Weights of a small transformer language model: LayerNorm before each block.
MLP neurons of a small language model. Each row is named by its layer, matrix (up: input weights) and neuron, and shows model dimensions 80-143. Each number is 128 + 32 x the weight over its row's rms, rounded and kept within 0 to 255.
After each neuron's rows, "fires after" lists the tokens most often just before its 100 highest values on Wikipedia text that the model never trained on; "fires on" lists the tokens most often at its 100 highest values on Wikipedia text that the model never trained on.

L4.up601 [169 120  52 135 155 131  86 148  89  79 190 136 105  92 150  97 113 143 156 121  76 127 164  80  98 106 156 131 164  98 133  65 146  92 110  97 106 106 123 109 162  91 149 133 211 112  95 140 143 145 159 205  71 153 175 159 161 172 129 167 103 154 154 160]
fires after: " A", " a", " Com"
fires on: "-", "ver", "ed", "le", "us", "la"

L4.up630 [164 217 155 132 156 115 116  92 101 143 100 117  86  86 133  83 107 146 173 145  43 129 143 110  76 117 140 151 109 145 110 162 146 137 197  99 112 130 128 129 114  67 114 166 171 121 113  88 150 160 157 170 133  82 144 101 112  75 102 122 143 194 150  89]
fires after: " C", " S", "s", " dis", " ex", "est"
fires on: "co", "hi", "amp", "cu", "up"

L4.up439 [127 111 104 100 124  82 103 125 102  57 119 113 103 139 123 126 126 122 130 141 106 176 148 108 156 142 125 104 114 115 138 102 172  92 148 154 112  86 156 171 134 106  84  82  49 139 119 160 131 108 179  94 140 145 159 153 140 103  76 157 102 129 153 107]
fires after: "ult", "at", "t", "s", "ular", "act"
fires on: "ur", "ly", "equ", "ru", "ive", "act"

L6.up242 [148 154 161 155 129 130 187 109  98  98 195 109 110 102 134 188 139 135 146 187  50  96 151 111 150 100 145 125 141 120 175  88 113 145 109 138 112 101  87 171  41 117 125 157  87 191  93  77 109 108 147 163  99 107 100 132 121 131 120 215 122  68 168 129]
fires after: " was", ",", " and", " ", " is"
fires on: " ", " be", " was", "app"

L4.up10 [160 150 123 154 164 179 100 139 116 202 104 112 132  83  85 171 146 170 163 149 181 153 161 135 101 100 136  97 139 157 146 111  87 114  79  91  84 130 124 131 130 116 126 154 128 113  75 156 169 142 115  84 136 121 113 177 193 156 132 123 142 110 139  37]
fires after: " con", " the", " in", ",", " be", " re"
fires on: " O", "t", "d", "l", " d", "b"

L4.up428 [150 104 149 119 158 145 177 109 136 135 163 144  96 132 150 199 192 144 133  90 125 129 122  82 131  93 100 142 125 100 120 124 141 107 100 112 121 104 133 200 170 147 163 120 136 145 134  86 156 103 107 123  71 136 141 212 168 109 121 147 145 146  99  68]
fires after: " the", " in", " an", " The", " (", " \""
fires on: "y", "re", "J", "di", " De"

L6.up358 [114 115  95 124 144 125 129  56 132 145 160 145 130 153 131 134 125 114 174 114 110 136  59  89 120 104 139 161 124 184  65 146 125 114 112 115 137 145 153 112 107 112 171 170  97 149 167 138 151 110 173 120 105 174 155 148 164 101  97 126  91 136  97 144]
fires after: "o", " S", "s", " O"
fires on: "b", "ur", "c", "ly", "y"

L6.up393 [125 144 110 162 145 115 143 129 118 113 124  79  98 138 138 127 169 144 183 134 139 145 137  97 121  86 100 148 132 133 158  61 173 135 115 120 139 131  96  81 149 130 133  94 151 171  77 117 173 132 156 148 120 178 165 103 142 171 114 180  95 122 196 117]
fires after: " A", " a", " two", "A", " N"
fires on: "-", "p", "g", "ur", "en", "n"

L4.up92 [150  95 121  94 122 160  61 106  88 152 144 117 166 130  68 139 150 145 163 165 113 143  91 108 153 122 120  49 112 156 124 127 115 124 188  91  71  89 101 133 118 112 101 159 162 117  80  56 157 128 124 146 111 137 101 118 167 178 116 184 122 157 136  98]
fires after: " ex", " an", " Ad", " An", " Con", " c"
fires on: "amp", "ne", "im", "am", "ri", "u"

L4.up286 [151 106 165  97 235 141 119 168  83 141  98  96 126 147 151 141 116 133 181 186 133 134 147 142 129  84 213 104 137 121 119 108 126 208  96 128 106 116 113 148 151 145 116 111 160  99   7 110 148 152 100 112  95 110 151 141 123 125 145 118  95 157 151  71]
fires after: " |", " U", " in", "|", ",", " G"
fires on: " Ab", " Ma", " U", " App", "S", "ma"

L4.up311 [145 191 118 180 128  70 118 109 115 136 103 114 146 130  87  97 165 172 148 124 110 181 130  87 116  73  51 140 131 159 126 168 174  99 139 105 127 146 108 134  66 136 184 134 130 137 119 139  92 124 165 136 110 142 152 131 162 136 123 163  97 134 160  93]
fires after: " an", "ist", " a", " ex", "ic"
fires on: "im", "ec", "ti", "r", "ip", "c"

L6.up699 [159 125 148 132 189 114  72 111 134 122  88 107  75 130  51 108 142 165 179 150  85 170 155  73 104 134 130  77 142 162 146 102 109 135 128 120  83 205 113 102 106 114 161 117 155 126 109  85  61  93 173 139  89 190 122 137 141  61 152 131 127  86 170 156]
fires after: "s", " S", " In", "S", " Al", "in"
fires on: "ur", "st", "b", "er", "ub", "ist"

L6.up742 [150 157  80 179 144 109 117 148 126  96 126 131  61 141  80  98 131 175 104 146 136 144 123  62  85  83 114 119 143 165  83  89 105 112 162 101 112 109 106 118 113 153 120 147 143  83  92 172 104 112 133 138 181 156 114 129 161 140 175 128 106 123 141  93]
fires after: " ", " a", " the", "'", "s", " It"
fires on: "s", "al", "or", "ut"

L4.up672 [179 138 176 147 205 107  69 124 145 137 136 158 103 122  87 211 148 112 177 121 130 167 108 103 111  90 153 126 101 168 127  96 115 181 149 112  73  95 154 151  75 110 125  91 140  93  63 153 136  83 117 117 130 168 126 157 105 152 118 146 100 168 145  70]
fires after: " as", "|", " is", " As", "\n"
fires on: " a", "---|---|---|---|", " Cha", " |", "=", " well"

L6.up404 [171 155  98 138 156 193  79 120 117  97 131 121  76 132 135 158 141 147 146 107 112 156 141  55 125 142 164 112  95 157  77 150 126  96 101 109 133 128 115 103 172 133 124 106 143 140  96 110 148 115 117 150 127 134 170 194 143 104 165 120  91 100 100 134]
fires after: " in", "th", "s", " of", "low", " to"
fires on: "er", "f", "tro", "ent", "p", "st"

L4.up91 [203 159 117 175 143 159  85 148  96 121 154  84 139 102  86 139 136 113 120 149 173 160 171  60 144 127 148 125 130 156 125 123 164 169 112  86  95 134 128 116 134 107  96 140 151 128  69 160 168 109 181 164 172 114 159 135 158 132 117 156  38 160  96  79]
fires after: " in", " An", " In", "om", "ning"
fires on: "s", "th", "c"

L4.up404 [123 131 156 146 156 104  78 156 106  56 140 147  84  86  87 155  98 174 140 106 157 183 134  89  55  66 169 149 156 179 149  31 154 117 143  96 124 129 126 162 143 147  94  96 147 135 135 142 147  99 154 175 139 217 155  97 142 131 157 130 141 131  90 162]
fires after: " ", "|", "|---|---|", "---|---|---|---|", "s", " a"
fires on: "===", "---|---|---|---|", "===="

L4.up700 [139 133  95 154 180 129 132 127  66  43 157 120  75 112  83 111 140 164 119 147 159 137 197  94 130 122  85 147 144 145  84 171 136 162 111 104 122 110 137 106 120 110  94 125 100 150  88 127  99 126 171  78  70 173  95 145 153 147 116 176 132 181 152  91]
fires after: "th", " Th", " A", "A", " East", " You"
fires on: "ir", "er", "r", "on", "f", "p"

L4.up185 [160 141 112  86 176 164 148 138 105  65 177 117  74 106 123 114  81  98 129 163  62 139  94 117 104 145 188 120 167 110 129  79 110 115 134 126 146  64 124  84 121 102 117  94 191 107 111 137 170  99 146 105 121 165 213 141 116 194 150 121  84 117 108 107]
fires after: "la", " a", "ra", " de", "tro", " A"
fires on: "s", "il", "li", "ver", "me", "op"

L4.up147 [143 119  80 120 147 131  52 150 147 139 183 107 120 100  92 152 135 149 104 154 120 172 161 174 168 128 113 133 184 185 144 120 114 112 135  78  78 156 106 166 126 165 101 164 172 144 112 117 114 104 149  79 203 111 102 165 140 150 120 103 111 167 108  89]
fires after: "s", " con", "is", "p", "ir"
fires on: "l", "k", "c", "la", "el", "ce"

L4.up493 [138 183 156 167 153 115  79 148 118 146 140 108 108 123  89 115 186 215 139 154  86 148 134  97 107  71 166 124 146 130 119 125 133 110 127 140 127 162 107 144 119 138 143 163 150  80  60  85 118 104 105 167 169 140  97 156 188 106 169 167  94 136 106 108]
fires after: " An", " an", " con", " a"
fires on: "im", "th", "f", "ti", "am"

L4.up112 [126 177 116 123 151  84 132  97 100 105 165 100  90 128 165 144  93 182 158 141 129 128 152  80 110  64 159 153 130 122 157 145 151 101 110 140 136 121 110 107 124 130 161 123 170 102  99 154 132 132 139 120 115 158 131 122 144 147 109 139 117 123 129  63]
fires after: " a", " an", "ic", " An", " the"
fires on: "im", "t", "at", "ip", "chi"

L4.up165 [169 230 133 129 137 148 148 126 107 184 106 139 126 118  73 158 175 129 189 129 122 116 100  96 139 110 143  81 129 113 164  81 125  91 113 144 142  99  65 109 134 143 148 151 170 112  82 115 140 140 116 164 127 172 136 132 133 124 121 106  81 137 118  91]
fires after: " ", " an", " a", " \"", " An", "N"
fires on: "I", "o", "n", "ne", "bo", "L"

L4.up612 [168 145 115 163 108 140 126  99 150 146 145 114 122  74 171 211 178 164 169 145 168 135 118 105 153  84 119 148 157 117  64  91 108  94 125  63 123 115  85  87 122 121 144 134 156 133  58 119 132 155 103 142  91 146 121 184 116 112  98 152  94 180  85  92]
fires after: " the", " A", " The", " An", " an", " a"
fires on: "re", "n", "ge", "f", "m", "c"

L6.up377 [162 151 109  96 127 124 134 135 100  52 126 126 104  96 114  97 142  99 178 111  79 139 149 104  48 109  83 127 188 160 133 136 142 153 105 119 162  92 106  45 164 128 144 122 140 139 134 112 155 168 135 131 121 137 183 153 158 135 114 233 171 134 133 132]
fires after: "s", " a", " N", "n", " S", "en"
fires on: "ur", "ut", "in", "ver", "s", "us"

L6.up104 [167  96 170 170 133  88 131  79  63 128 191 111 151 131 103 148 178 118 168 138 136 134 175  44 119  77 128  84  89 132  77  99 124 121  84  83  96 148 115 105  87 127  96 100  66 136 129 103 150 179 165 155 110 189 127 161 113 127 113 113 130 110 156 125]
fires after: "th", " b", " World", " count", " South"
fires on: "ri", "er", "ir", " War", "it"

L6.up369 [131 120  91 156  97 160 148 152 137 120 150 105 136 164 126 143 117 158 129 186 130 151 134 140 181 106 131 106 139 117 146 183 131 159 131 200 109 141 128 109 114  83  96  66 160 111  82 104  73 165 156 188  55 192 154 115 143 231 141 166 113 106  99 108]
fires after: "al", "y", " La", "n", "-", "s"
fires on: "t", "et", "it", "n", "r", " "

L4.up518 [179 181 104 159 122 110 126  91  87 145 177 169 160  96 126 178 119 215 182 133 144 172 134  73 149 129 105 100 178 179 118 105 119 152 157 126 117 122 102  92 121 158 156  79  74 119 104 149 119 195 173 193  81  92 133 203  83 144  85 157 122 150 112 105]
fires after: " Con", " An", "on", " con", "n", "con"
fires on: "st", "th", "l", "d", "ge"

L6.up509 [134 130 144 163 156 113 140 113 102  90 142 182 106 113 130 161 118 169 136 154 158 100 168 108 120 138 123 172 158 136 145 100 129 126  88 134  95 163  73 113 105  88 105 149 114 123 112 157 114  83  69 118  94 171 102 134 190 172 135 128 159 109 119 118]
fires after: " ", " A", ",", " was"
fires on: "al", " an", "har", "h"

L4.up676 [171 209 136 159 117 145  92 108 143  82 156 127  82 120 101 149 157 160 156 163 104 126 176 122  99 128 168 111 167 141 111 127  77 203 112 130 106  93  63  91 149  92 112 133 112 119  90 105 171  91 157 134 103 133 147 117 146  71 109 144  96 131 174  96]
fires after: "s", " ex", "S", " S"
fires on: "p", "ta", "ca", "co", "pa"

L4.up2 [125 158 140  95 128 128 126 124  96 130 145 111 171  63 123 123 123 117 179 147 115 163 149 135 134 122 204 100 193 155 107 118 206  79 183 111 119 121 155 101 126 131 137  85 148 146 118 137 141  80 135 182 143 205 157 178 125  82 128 136 124 149 109  94]
fires after: "|", "en", "---|---|---|---|", "|---|---|", "n", " a"
fires on: "---|---|---|---|", "\n", "vi", "c", "|---|---|"

L6.up671 [161 127 110  96 122 145  94 157 143  76 101 144  85 140 113 220 166 195 118 185 154 131 164 160 144 119  87  49 142 136 130 154  91 124 138 138 127 153 163 150  89  55 154 143 137  91 113 126 179 127 149 174 121 141 144 141 145  95 115 104  76 108 100 102]
fires after: "s", " un", "y", " As", "it"
fires on: "im", "o", "n", "iv"

L6.up479 [140 133 186 136 215 113  39 144  79 163 141 127  72 107  81 140  92 125  97 234 159 164 143  68  43 143 143 113 158  99 148 120 134 143  74 178 149 120 100 101 106 150 103 148 155 142 106 118 151 113 106 113 101 163 135 134 152 136 109 126 108 146 167 148]
fires after: ",", " A", " De", " de", "A", "te"
fires on: "s", " as", "mp", "us", "al"

L4.up680 [122 175 116  97 151 115 124 139  96 144  78  80 109  55  85 111 162 169 112 116 155 133 141 144 214 102 138 135 171 159  92 108 161 110 152 110 153 103 157 146  75 150 109 121  81 148 108 147 100 133 219 100 142 173 111 139 139  86 143 160  91 152 171  97]
fires after: "s", "im", "ult", " c", " work"
fires on: "p", "m", "ur", " D", "st", "equ"

L4.up323 [132 146 182  84 149 137 133 115 123 130 124  99 174 128 128 144 182 106 143 176  69 102 136  98 145 120 103  95 152 127 111 141 101  67 208 110  50 130 170 167 136 117  77 128 125 175 120 156 148  95 155  94 129  54 182 146 129  98 100 178 106 149 115 120]
fires after: " ex", "s", " dis", " an", "x", " or"
fires on: "im", "re", "ig", "tra", "pe"

L4.up461 [177 164 149 122 164 108  89 148 131 142 178 112 149 121  95 163 138 130  88 120 186 128 123 133  90 114 163 121 188 129 153 102 124 145 124 154  86 180  99 139 167 174 168 131 117 131 108  99 117 139 142 134 121 151 195 203 145 163  94 119  88 163  73  83]
fires after: " in", " Su", " of", "c", " de", " In"
fires on: "f", "z", "s", "te", "re"

L4.up422 [208 118 125 158 183 169 165 104 101 157 107 122  99 142 161 118 183 177 132 154 114 174 115  79 166 158 132 142 143 151 129 103 138 151 187 105 109 130 187 164 127 164  89 135 189 178  87  96 135 122  91 168 118 154 134 121  97 126 140 110 109 118 133 132]
fires after: "o", "-", " ", " O", "'", "li"
fires on: "S", "z", "g", "q", " Z", "A"

L4.up239 [165 140  82 119 130 118 120 116 100 112 111 165  90 158 158  88 158 149 132 127 110 145 138 129  64 111 121  98 128 204 126 159 119 149 119  82 113 133 137  97 106 119  76 117 155 129  99 150 171 105 157  91 142 145 124 149 132 126  99 157 124 144 142  95]
fires after: "te", " New", "th", " South", "W", " C"
fires on: "mp", "at", "t", "od", "ent", " Wal"

L6.up226 [183 172 147 157 151 176 139 125  91  86 107 174  28 111 130 150 143 198 128 142  77 132 130  78  50 152 168 146 145 142 118 121 125 155 103  74  99  87  84 112 116  78  99  97 177 148  86 148 143 154 157  91  62 186 122 145 100  97 160 137 107 172 166  79]
fires after: " I", " a", " A", " E", " |", " to"
fires on: "p", "g", "mp", " Ju", " be", " C"

L4.up705 [156 163 168 140 183 137 130 131 109 149 147 153 142 138  74 145 144 104 173 103 154 102 127 152  85  78 149  91 137 159 140 161 124 124 108  78 117 182  77  95 131 163 106 151 150  93 124 170 122  95 163 116 144 136 124 134 181 163 107 108  85 139 101  98]
fires after: " in", " be", " con", " In", " of", " c"
fires on: "t", "f", "at", "te", "ve", "fe"

L4.up486 [111 173 113 157 194 148 107  84  73  90 174 146 149 160 108 169  90 146 154  94  79 115 174  97 153  33 158 166 124 140 157 116 112 101 131 100  51 109  95 151  88 133 134 125 120 156  77 132 143 125 122 154 123 152 110 148 139 181 134 108 116 194  89  82]
fires after: " con", " was", " ex", " a", "con", " an"
fires on: " re", "t", "d", "per", "ti"

L4.up121 [183 170 143 157 184 122 132 128 111 112 151 129 138 144 145 114  96 119 166 145 130 118 120 126  76 128 121 158 120 139 161  63 140 140 115  96 144 120  53 120 106 142 191 113 190 128  99 162 156 117 171 151 105 174 138 175 130 175 134 130  28 156 151  77]
fires after: " a", " the", " A", "A", " The", " I"
fires on: "re", "p", "gre", "ra", "or"

L4.up149 [166 145 132  57  97 101 149 126 107 166 108 138 118 132  97 162  97  64 176 134 126 152 126  97  97 163 121 129 133 195 130 174 111 106 136 105 130 159  99 146  62 143 161 171 110  95  68 110 205 122 154 167 113 105 128 132 123  97  95 127  96 136 127  72]
fires after: " con", " re", "ist", "st", "c", " "
fires on: "port", "s", "ry", "er", "ce", "%"

L4.up408 [169 138 182  86 165 149 136 113  72  99 166  96 148 143 148 113 148 122 146 140 111 116 141  77  67 106 158 192 122 126 118 196 133 120 135  97  89 150  92 111 143 147 128 107 117 103  93 111 122 181 139 137 160 113 187 156 216 123  89  98  92 163 112 149]
fires after: " in", " to", " In", " is", " of"
fires on: " in", " be", "s", "vi", "te", "di"

L4.up107 [155 191 139 158 221 117 110  74 102 140 149 123  84 117 110 136 148 168 144 164 129 192 128  84  86  95 116 107 201 172 110  82 144 117 153 104  59 109 139 139 140  96 113 111 126  87  86 114  52 178 127  92 138 105 130 142  88 118 116 158 159  92 164 126]
fires after: "s", " S", "S", "os"
fires on: "hi", "al", "ent", "'"

L6.up164 [113 111 112  92 100 119 145 155 105  81  79 125  98 116 147  90 134 142 104 124 158 168 165  60 149 147 170 139 122 130  86 181 107 157  82 118  86 134 162  76 176 124 139 101 146 119 135 170 191 125 111 128 146 131 143 139 168  99  46 177 131 137 129  56]
fires after: " F", "th", " f", " Ne", "e", "low"
fires on: "ing", "th", "i", "in", "ed"

L4.up95 [155 165 112 131 123  91 101 118  95 126 181 142 135 111 107  86  83 148 194 174 137 131  80  67 133  59 169 166 131 117 120 121 127  94 146  64 100 171 107 102 118 124 102 158 190 107 110 130 128 170 162 150 160 143  98 162 168 230 125 135 100 154  88 128]
fires after: " con", " a", " an", "'", " the", " An"
fires on: "t", "y", "ce", "chi", "or", "g"

L4.up460 [146 174 169 151 155 147  50 131  83  51 153  69  43 139 118 196 135 120 155 182 108 119 123 110 140 120 119 131 147 156  88 124 135 104  79  75 160 137 112 102 121 101  67 115 154  99  86  79 160 165 198  98 188 135 183  91 141 158 131 152 122 101 142  63]
fires after: " ex", " in", " In", " to", " An"
fires on: "p", " Ar", " p", "s", "t", "f"

L6.up308 [ 65  97  95 122 178 125 163 124  89 151 168 140  98  99 161 122 143 129 201 145 134 103 159  99 147 113  94 132 126 140 136  64 171 158 140 123 145 165  70 162 117 179 149 157 166 111 136 107 186 154 160 107  80 193 133 124 208 179 175 148  70 108 204  84]
fires after: " ", " fa", " f", "ff", " se"
fires on: "oc", "er", "at", "ist", "vo"

L4.up632 [173 188  97 125 105 117  65 154 140 119 122 175 138 102  57 122 113 158 156 170 151 161 175  66 160 149  86 106 127 176 171 166 131 125 166  81  74 121 123  99 132  79 158 120 153  93 126 180 135 126 137 161 124 111 111 151 166 148 114 196 113 139 114 142]
fires after: " An", "y", "ir", "n", "un", "w"
fires on: "l", "th", "e", "ell", "ll"

L4.up309 [122 132  97 125 207  81  84 107 119 104 137 159 140 119 110 194 210 116 139 137  93 104 142  96 115  91 133 154 150 150 127 174 101  71 169  62  74 136 115 115 115 158 140 161  93 166 153 158 130 158 131 125 127 122 188 153 146 190  72 139 123 122 154  69]
fires after: " con", " de", " –", " a", " di"
fires on: "c", "d", " re", " back", "t", "re"

L4.up714 [140 136 106  58 181 129 103  62 130 124 184 152  71 129 122 171  88 152 116 107 152 187  88 102 137 132 161 133 103 174 102 115 153 159 126 130 109 146 155 110 113  45 126 117 144 184 121 151 139 107 141 184 146 159 177 158 159 203  75 118 113 126 109  47]
fires after: " O", " Di", "o", "E", " A", " pro"
fires on: "ly", "x", "s", " at", "le", "te"

L4.up634 [143 159 143 153 191 100 111 110  87 132 164 130  78  63 143 127 144 160  87 104 108 128 183  26 155  76 140 119 148 106 132 132 138  96 108 102 113 113 144  95 125 101 145  82  82 202 162 103 183  98 143 100 128 153 136 141 177 190 146 112 106 156 155  89]
fires after: "th", "te", "se", "le", " Th", "we"
fires on: "y", "ir", "er", "s", "e", "st"

L4.up466 [195 101 108  99 166 102  80 150 128 104 108 132 125 135  83 162 148 129 129 151 119 153  78  88 124 117 174 141 165 159 152 125  99 136 134 146 152 199 143 122 105  73 156 100 157 145 118  77 127 132 129 155 101 124 211 158 131 141  99  94 103  90 147  66]
fires after: "s", " as", " As"
fires on: "s"

L4.up753 [112 132 138 153 175 116 163 117 145  75 120 115 127 180 111 183 129 164 125 143 169 120 126 131 194 115 139 113 119  98 161 110 145 137 160  84  82 178  87 114  96  39 127 132 106 159 124 123 131 126 178 132  90  49 128 143 164 118  92 131 122 110 137 131]
fires after: "|", " in", "in", " ", "\n", " is"
fires on: " ", "o", "e"

L4.up282 [186 131 140 111 226 149 127  91 111 145 134 152 160 165  73 133 115 115 131 109  55 164 105 123  99  71 173 126 143 158 163 146 172 142  94  64 116 186 144 157 126  98 127 141 114  66 156 186 113 103 156 181 156 123 225 139 133 156  93 146 105 125  91  90]
fires after: " in", "°", " is", "|", "-"
fires on: "s", " sp", " to", "N", " also"

L6.up613 [ 88 126 135 116 194 113 144 102  94 141 127 148 120 135  73 109 172 173 137 201  73 165 143 115  80 129 119 131 223 164 117  69 168  90  79 116 124 143  76 124 100 112 141 143 152  86 126  81 133 139  85  95 139 184 127 160 115 173 171 143 123 151 154 111]
fires after: " It", " a", " Ma", " an", "cc", " He"
fires on: "al", "or", "ur", "vi", "cur", "ba"

L4.up213 [135 112  47 130 173 119 114 116 129 121 150 111  86 119 114 155 112 157  68 128  90 145 132 106 140 119 121 158 122  81 105  83 148 174 114 108 128 130 114 136 175 158 169 120 119 138 113 135 107 142 194 180 128 146 219 125 135 152 182 140 144 143 153  68]
fires after: " so", " po", " f", " pro", " Wa"
fires on: "und", "ish", "-", "lic", "ur", "or"

L4.up465 [197 142 135 144 164 162  70  64 100 114 117 175 169 176 146 180 100 153 117 136 126 129 130 129 164 112 106  96  95 130 126  93 144 106 160  84  23 142  81 108 105 105 152 120 145 129 102 149 156  92 156 141 185 132  62 166 130 151 120 147 118 169 113  36]
fires after: " con", " W", "con", " in", " ex"
fires on: "hi", "om", "t", " addition", "ho", " use"

L4.up495 [ 91 180 104  97 160  90 111  95  90 165 129 150 107 104  40 141 202 139 126 110  95 144 158 111 150 118 149  89 149 155 129 156 168 155 110 125  79 164 101  97 141  73 184  93 143  99 131 117 102 101 116 162 151  82 135 160 156 130 113 163  87 110 110 106]
fires after: " Con", " An", " con", "on", "er", "con"
fires on: "st", "ge", "d", "th", "est", "and"

L4.up381 [168 162 114 120 155  98 140  85 124 152 161 125 109 124 122 162  84 134 133 157 206 183  59 112 142 121 143  50 132 163 122  70 149 133 167 144 118 114  87 186  86 118 115  83 146 120  74 137 124 216 147 165 108 175  99 104 131 117 109  73  84 132 189  60]
fires after: "s", " so", "t", " ma"
fires on: "ent", "est", "im", "und", "t", "che"

L4.up275 [165 142 118 118 135 105 107 142 158 116  52  85  78 146 118 130 100 129 168 125 158 125 106 110 157 110  84 133 193 138 133 110 124 115 136  67 140 123 102 134 120 111 101  61  98 117 111  87  90 150 141 109 111 187 166 185 143  99 103 100 120 132 168 115]
fires after: " S", "s", "S", "k", " South"
fires on: "y", "en", "er", "ur", "now", "ly"

L4.up454 [190  60 141 128 137 123 123 133  73 118 150 105 125 135 131 197 162 154 112 186 140 128 158  97 217  68 126 145 161 117  90 109 143  85 123  78 116 125 132 134 107 120 131 185 120 106  89  95 164 123 145 122 126 159 131 125 128 129 113 175 108 126 124  38]
fires after: " the", " a", " Com", "com", " \"", " I"
fires on: "m", "p", " O", "O", "c", " 4"

L4.up550 [201 119 127  80 115 133  44 145 152  88 183 101 127 113 139 111 201 134 102 192 155 134 124 143 136 109  84 129  89 109 114 155 144  96 180 126  81 139 107  67 138  54 125 142 105 111 121 130 127 133 155 151 146  95 127 184 172 166  84 153  80 191 138  82]
fires after: " con", " C", " ch", " ex", " an", " c"
fires on: "tra", "n", "ron", "ed", "en", "im"